python train.py --positions="learned" --init_std_down=0.0 --batch_tokens=8192
MLP neurons of a small language model. Each row is named by its layer, matrix (up: input weights) and neuron, and shows model dimensions 0-127. Each number is 500 + 25 x the weight over its row's rms, rounded and kept within 0 to 999. Numbers have three digits each.
Before each neuron's rows, "fires in" lists the words (lower case) most often at its 100 highest values on Wikipedia text that the model never trained on.

fires in: "following", "same", "that", "each", "only"
L2.up521:494491478503493499459510478489495512508513474511507491476508512514487516508496483512498479471513499526493454504483463507474558473503566498545480513487521498495514519468477524527499525502489431516499465534507455488503539532530473472519483473497446484553497542479524541554524504463515522499505493540534533463496476498510487499497498510497476451477509482508444506510495540520459533484544

fires in: "it", "he", "itself"
L2.up228:497474536554506529446470524542509522521533502543548525472492495498497484484513501505501490448527476480487512503526493479467516516488481505495501506564505456583475430516500452479478498473488504516504537495511545504487505470493474513495497484529510512522511511484538543514509499500496584475497489491477504459511491488508476531489538512487488460511465496499530474457516502522464497519500

fires in: "and", "tour", "barbara", "journal", "southern"
L8.up481:500486464551514499512513480512497485462527509516501509497489572549480484497504482512509472500473492512461516487505499507470514507501507515512503448466545484471474479452521516457489513573470509529484498527481462495506464507464516477505539536476506492495480515470510527525500496509501478542509520511488491524522523496471502471462484480558548525458489486494496506501495497484507503516455

fires in: "an", "such", "born", "de", "serves"
L17.up304:524505506501527503521473489471478477495544535499479463453477493487491479509531510535492566514483543481499481495503462539442497513506508488532488495460462520489452469496552526472467503435493497508492499508513495509522509493486488488500567463527478474487486487492496503482523461484530538515537553526518524487491535541481457479471503490499521522512531510528521531508521514483496448474509

fires in: "it", "that"
L14.up574:477487471471506527430499476500515481459553507481500538468504514511525516497510469483501486519527467512532487524461448493468490507480523513471518517514531447524495455510488504537485507478499459552495502481512503510486541515456496466544504477551514523519473507481501491502538490520495518522522521562479481453520523463496498563495525498525489462510534522504460510513538524500492495470473

fires in: "which", "that", "what", "qualification", "quickly", "who"
L2.up295:503539461522465517469469503523469510474493464475499503479515497489473503546517489492548499431493483509509491506547480488518465500513528511511512481539481499495525517472484485524531515504482455468523503517510499466467513480499527490480479532518467499506513483490517484531498504521494510459533487532478519520479511467452471490474485478507474449471519461514521482522504476509475517493543

fires in: "its", "s", "as", "without", "by", "significant"
L8.up532:532503504479496495494476513482561490513513511475454525510481513496536462519492519516561520526491506513481516502441487465484499462500497461497487493437469519495499470461528494475525510542491521555509493499521485531523503539480535527529448463520522521505461447489478545446490477500479522501502504504534505538497502494500522504526559495506487501479519494502488486501462514506481523510465

fires in: "called", "named", "described", "married", "when", "wrote"
L4.up566:561482505476461442492516503498458509461488495467520487512494463549499509483526484497515492477523480525536500502482537473485469538481541533506498486520499497481467507466484475502497538480451498502518499489473497522491465523497518541471541502531519495473540486485472494492503518499517430478471483523505506517482530429485499488494493487469473514513530557489531468534504537531486509518501

fires in: "at"
L8.up573:484469546491498496531497512501475477474481464503474506498531480507493480553467485529504464508508489480442530474468519482474480500526514510479510489494480494473497486523494542509530532482515485488499523476539464539503524518514520520474418444532501471503542515489505509486517492542529468493467518516496555518480430503513549513494505502509451499487536530490494519483536491542522507501516

fires in: "and"
L15.up496:525505465535497495501502494515501501462491540509523511483521516550468503515514530500508549471492473498471508505506489502510537527458462470500476497498519461471500475551508499487485483508539486516540493514467494468474463553472483507512506523521509546544491493497456538497486497470488457513484556529492527502540510542523484477517488557498493483480498511485459505479499497530475515504478

fires in: "at", "industry"
L7.up433:454499532582469495517513490509498502524470496464518475509475517482500460490460526477488500452498487516445520495556528486491501530529494507504529482489470504534498455498501479494516510519525510469468516517488532492497495537542500541503451477495493505492486515461471487458538488497465489505510496511518519552466467483512555519531474526496481526485500499448511495449527502531499481477497

fires in: "have", "has", "low", "most", "highest"
L8.up584:476495531529528505503529517488469494516516445485504486521455532533521528504569474517520528526523492494488493529489469510475528528465517512532478524495525524513482466481538487497469501552511476497501487558471495499447506478480535511509499488474534492511461481456500503505466484538527486533494553522459550489434455511482492499489490532470503506479523476474519506532482500467498487483482

fires in: "and", "with", "career"
L4.up446:536463467506535529496526496550480477495507544531456488438521512545472518537550488459545524479514525505458520513501521479466489542486518514443520450486499488521494477474498524478509475504526477498547517505524491507498488555523497463492470468528509502500548513509494492497487483484532499517491488511525479499556499480488547486495517516506511515469484466511463494534486495493520490486480

fires in: "first", "justice", "only", "rest"
L5.up400:500473471518494487533518542506494520485484463497514481498487544571525486460519508476467462517532504544521500490475527539496468500502494499490544472486525504518496492515472492459486468527523472503507490487490510507484529497543442500483487462429484525458456521505510519486536545488467474474514529533541540469503507483482502529513569506501504495466498518511463509457515489463511501511509

fires in: "for", "on", "at", "of", "in", "during"
L7.up169:482501501549478462506580510528455534522475501492560498518454481553480467539478518525487488464517556499490528472516466509489502511468507506487488526508522495470479536485497506514509514490508488489489503493470513495540504529489498494495454511510510463515510509486460442513512474503502499482520522504502543480460484487481529519451521507469489472519463463486481459507500529540509489476489

fires in: "all", "has", "because", "due", "have", "mm"
L2.up564:475502452516482494536523509515516501456469498567517509505509516516506546478514485469541505502520485489493539538496538488502519514497500495509496478508542519484468519458466481504461526530491467470512490495487505464455519531508487529502505463484510495504452502472464487537493491497523533483445491492510474539495481505490474497538480515471477502503509470455491506516495499494516483527507

fires in: "at", "during", "attempts"
L4.up274:478476492536478497518496499518494516518503499475541509483460445502473517512452503483480468429485508502494489482559509465463560548499502470482487497509517491534470484499513517521517489481513458493490513523471533501544500518503509488508462467510471519464521482487510502503487479525449509476502554505560490474540522439505496493516522524509498491513517515504463480483529500531536508530538

fires in: "year", "years", "has", "have", "had", "period"
L18.up557:500500511445501472508474515458466508484517497475504506488478457504481512470502493566475491492476501516464517474546516505519485514497525479509498531533446529492479493530484467492464463497517512474535535505504495462445500450519485517519558506483491486468487509489512544502500500526530507520499478506516524470534511499498496483506504522478501487501484515481485499521517530495509489487525

fires in: "also", "has", "had", "later"
L2.up182:504512516520470462479507503476511532453539489513471519503499507532520534474536501514494486537539450529497546475508520506541510549520531517503457493516515480510480487510506475491498424498531425481460471507467491456459456498488525512495500488476478489477454513529530502507503533520484518503489489481492497494487497515509485493482517498478504484507504463518483533524487511494493496512507

fires in: "which", "chinese", "has", "stage", "that", "had"
L7.up634:477514493492515487541486471559473504489475512470483485477505495454485528469501520497492515487537524496546505521515512495529488499469488515526518482542565485523499490447492494549541496485470443498495481493543519488457523494506509509534496472510510482552477500501507524546522500523508529525522503491453481465514476458520468511459508504468482477512531464491484524543514481508483523511513

fires in: "is", "be", "also", "being", "originally", "later"
L9.up420:487495483512498488499523544473469515516510439521497481530466521491563478498451516523558513469501529485475534534504529507503529493479525497520465518490458511500489544512503524492470425497564468486515509509517560471464468532462531511501478499469446488525477466534498512524501522497487511480524475505512470493509528517535464513457506537502501533506525476479484487472517488480510463505465

fires in: "and", "clark", "commercial", "also", "big", "húrin"
L8.up323:503504520488532451512491474528476525442535497528515498481524543547534504466485491503518501492492482521463477513494523509470521509485543489528496478521477502493549485508451519497508459526462509507522520504475521480461493526514479522457519560492480497481530521493512503527534512478486497488479488518471464503499493542509484477458504567517483468479537512500477486520566482541512492482498

fires in: "has", "had"
L2.up400:488495492516493523478508458506476502527479450517476500503520521508461506487514522458530573465539509534504523505503517484548530499459439521480505466524510501508474503452510486466464491537529456501459487498538522482446461517498466513496506485522515485513447514472510478502496471532524510514494478483511544442482459496496518453477481510510492494493528498513481493520479499525477488463536

fires in: "known", "representative", "grokhovskii", "present", "külv"
L2.up122:474477514526497488515466532490498460490509540480474507518529518566509515493554472479545555457509507486545495493497496483506509476461531483520509510461517500504497488507467494471449497520508447495492482526468541495503514479489477510500529527508497512497523538514492507532509552543506487545531462516506505454521478492495480544507523471457485488478532506455486538465459484554478509491475

fires in: "at", "committee"
L15.up227:474513497488507477534500516493508518483506475565528498517502487483504502506484486446516489474487465466530515486514469496469476563487491526492475479448491518505472543511491461553521497470486462494518504512498500477482503499546479491494448468552539512520529504502445468473518503519491524500445491539498509499520513483469531500524533500519460534519529501479528493511514491505479513435482

fires in: "has", "had", "hold"
L2.up362:512477518496486528471491493463481525541501461526518488453523510521460517482485527476531527506502515466515540517476501496522484517417484494496463501496570541518471475478476522494481484458496476514483523508509526479484468539502477584529532492490514479482432517463485487505515462488503498523481501498547505491500469520479491499494488479514500507490506484476524489506482473515477462456520

fires in: "who", "they"
L16.up516:475499521477506517463478498542527504475530463517517557479441479494481499481496519532501453498507523537512542518550498480524475508489490483497488523479506518487483507477516494501551494445495436492472486499487517452467482508452524493488545511514510510541529510494516479542526516496513467483511473541452476509469452488463496501501532505514466472513478477460474452512512504499500486491488

fires in: "that", "of", "bronze", "prototype"
L9.up130:500477528498496489491472506510513499470521482468504493460473500535510545493473510483507478463489500491562461499539495505521476484478486511509517479554507495531495485449529507555518531493487533508520512493501486497468529494505516484455463484564503532502498494517484493509513514526512505477450537507523500497526517444495477516493486451515491468516553500563468466477448520515508499499492

fires in: "which", "who", "that"
L15.up432:474504535542492474462510476489473497472503498500526509510477512452479485476515540522506467454501497499527541509543496513500542476522504518472500478475516482476488478475510484495557487484513497541489462469515510444508518442480525505478488521501522521554511491533515510475505538483518474472471476528509493524523528493450503521466476515502487490483496484551513524495515518494446544452503

fires in: "an", "the", "any"
L15.up315:504492495508484543515502528440510497475518485477496529511476536510490548557518505523524519492523511484508505500471481521456520501523501499537485478463484491493518506502483506518478488465470505525491499533475528523511479507474554473446500491523486504479464506515472493495510527522510543519486538536547504467457505482483488473464507504514502524514534516519499477536461471446482502515500

fires in: "for", "on", "at", "to", "of", "from"
L15.up536:480494489537467527483509544540478526490483506482529451490491487503475499520495491515534490481486496525500485516499513506502518512501500498504502454526504524531504531492512524522547478467502445513497541487511505499471513511468491507476478453474515515534536512472461483500525514514500458521492504544503497517510471490444517509501542449461481471479457452494515508512463522538520470464536

fires in: "an", "no", "any", "non"
L4.up472:520496518491526511440477560500493553498525482517509500479485530502492491523493507487471517526460553510504491495510560519474510533473464506489481479498525496490500512528502515494495511526460498476497498467485525482507488483490526504469508498491503480483539487495450462519521494468503494512484531495561510473472511476471507442435475471489556500519502511493536499567453499489470482530509

fires in: "first", "only", "last", "west", "center", "largest"
L5.up458:487499446484488448506506558506429480482508500499500541485518584510545499494496494505471507500495476489534533475486497513496490495488521459510548462469493520511515489508534470512525478454457502507503486456464503513442495480505503485517474500498479493499502542547543515511507508530478500457486505487524520449501471511499490506478509487567481478497504505511478512514529488503473487489527

fires in: "in", "inc"
L15.up250:540491495529472448508492514518499553488480519516499541529499490464537517504493503511490472483504526511507544457535469467522501487486530498514469495549477521538491460512513503493499475522509459521537466486484465533501478516484474541482485455539470478499513522454485467502496451503478481483515500514530512487517478478507531514492503491502487518522480465512458492488500477563533492508523

fires in: "in", "crossing", "cross"
L16.up328:501446541494524486478508508468533492467517504535545534494495524499563540495496493491501507523513523502518523495557508499498531499514515492522468572541471481507480515482457522512499516471502500511473516470472526540494481556493495466489451446507464520466515521537513489508482495543482509481488516526529458532518511461472505494477500479512502493476504512467479459463492450550519509511522

fires in: "and", "it", "which"
L13.up101:494505520514523480505508489478510491465526487458526555472483497545505500493447495475525509502508527539516469499457449530526472509497495500449509484501502466541495473517498481495521515508460450498488542499517532453492499497479498492481536509545469527488533533532473504507506550509479519485498515541461468474473486507494505526496552516520493510485510451497474512513538535509522508462511

fires in: "former", "two", "played", "professional", "married", "father"
L2.up452:497508537539475501472504539460449464527482478503464474506512478499515503514489537498512475495518453473496492482508519509481497491513510500451499456509554513520526501454460482519505541525462503530539473493488491493492518463499524530473484449505515491486541497497494508505528504495519531473515519516534510510495519504479512440465518542477501490505505474522546518448485493458464502503521

fires in: "at", "his"
L19.up222:484493508533507509522515517465513478485483481494493484500552537525516493552506535496457496500492470507489504460488516527446509527491495498524496505533509532543477510519503450510506509514471452523514513496478461493532493469522497489490438424482460487492553410505478474489522496521495539529464535501491529490504512495520485509555529534481483484487514482528474504550495547510514512518506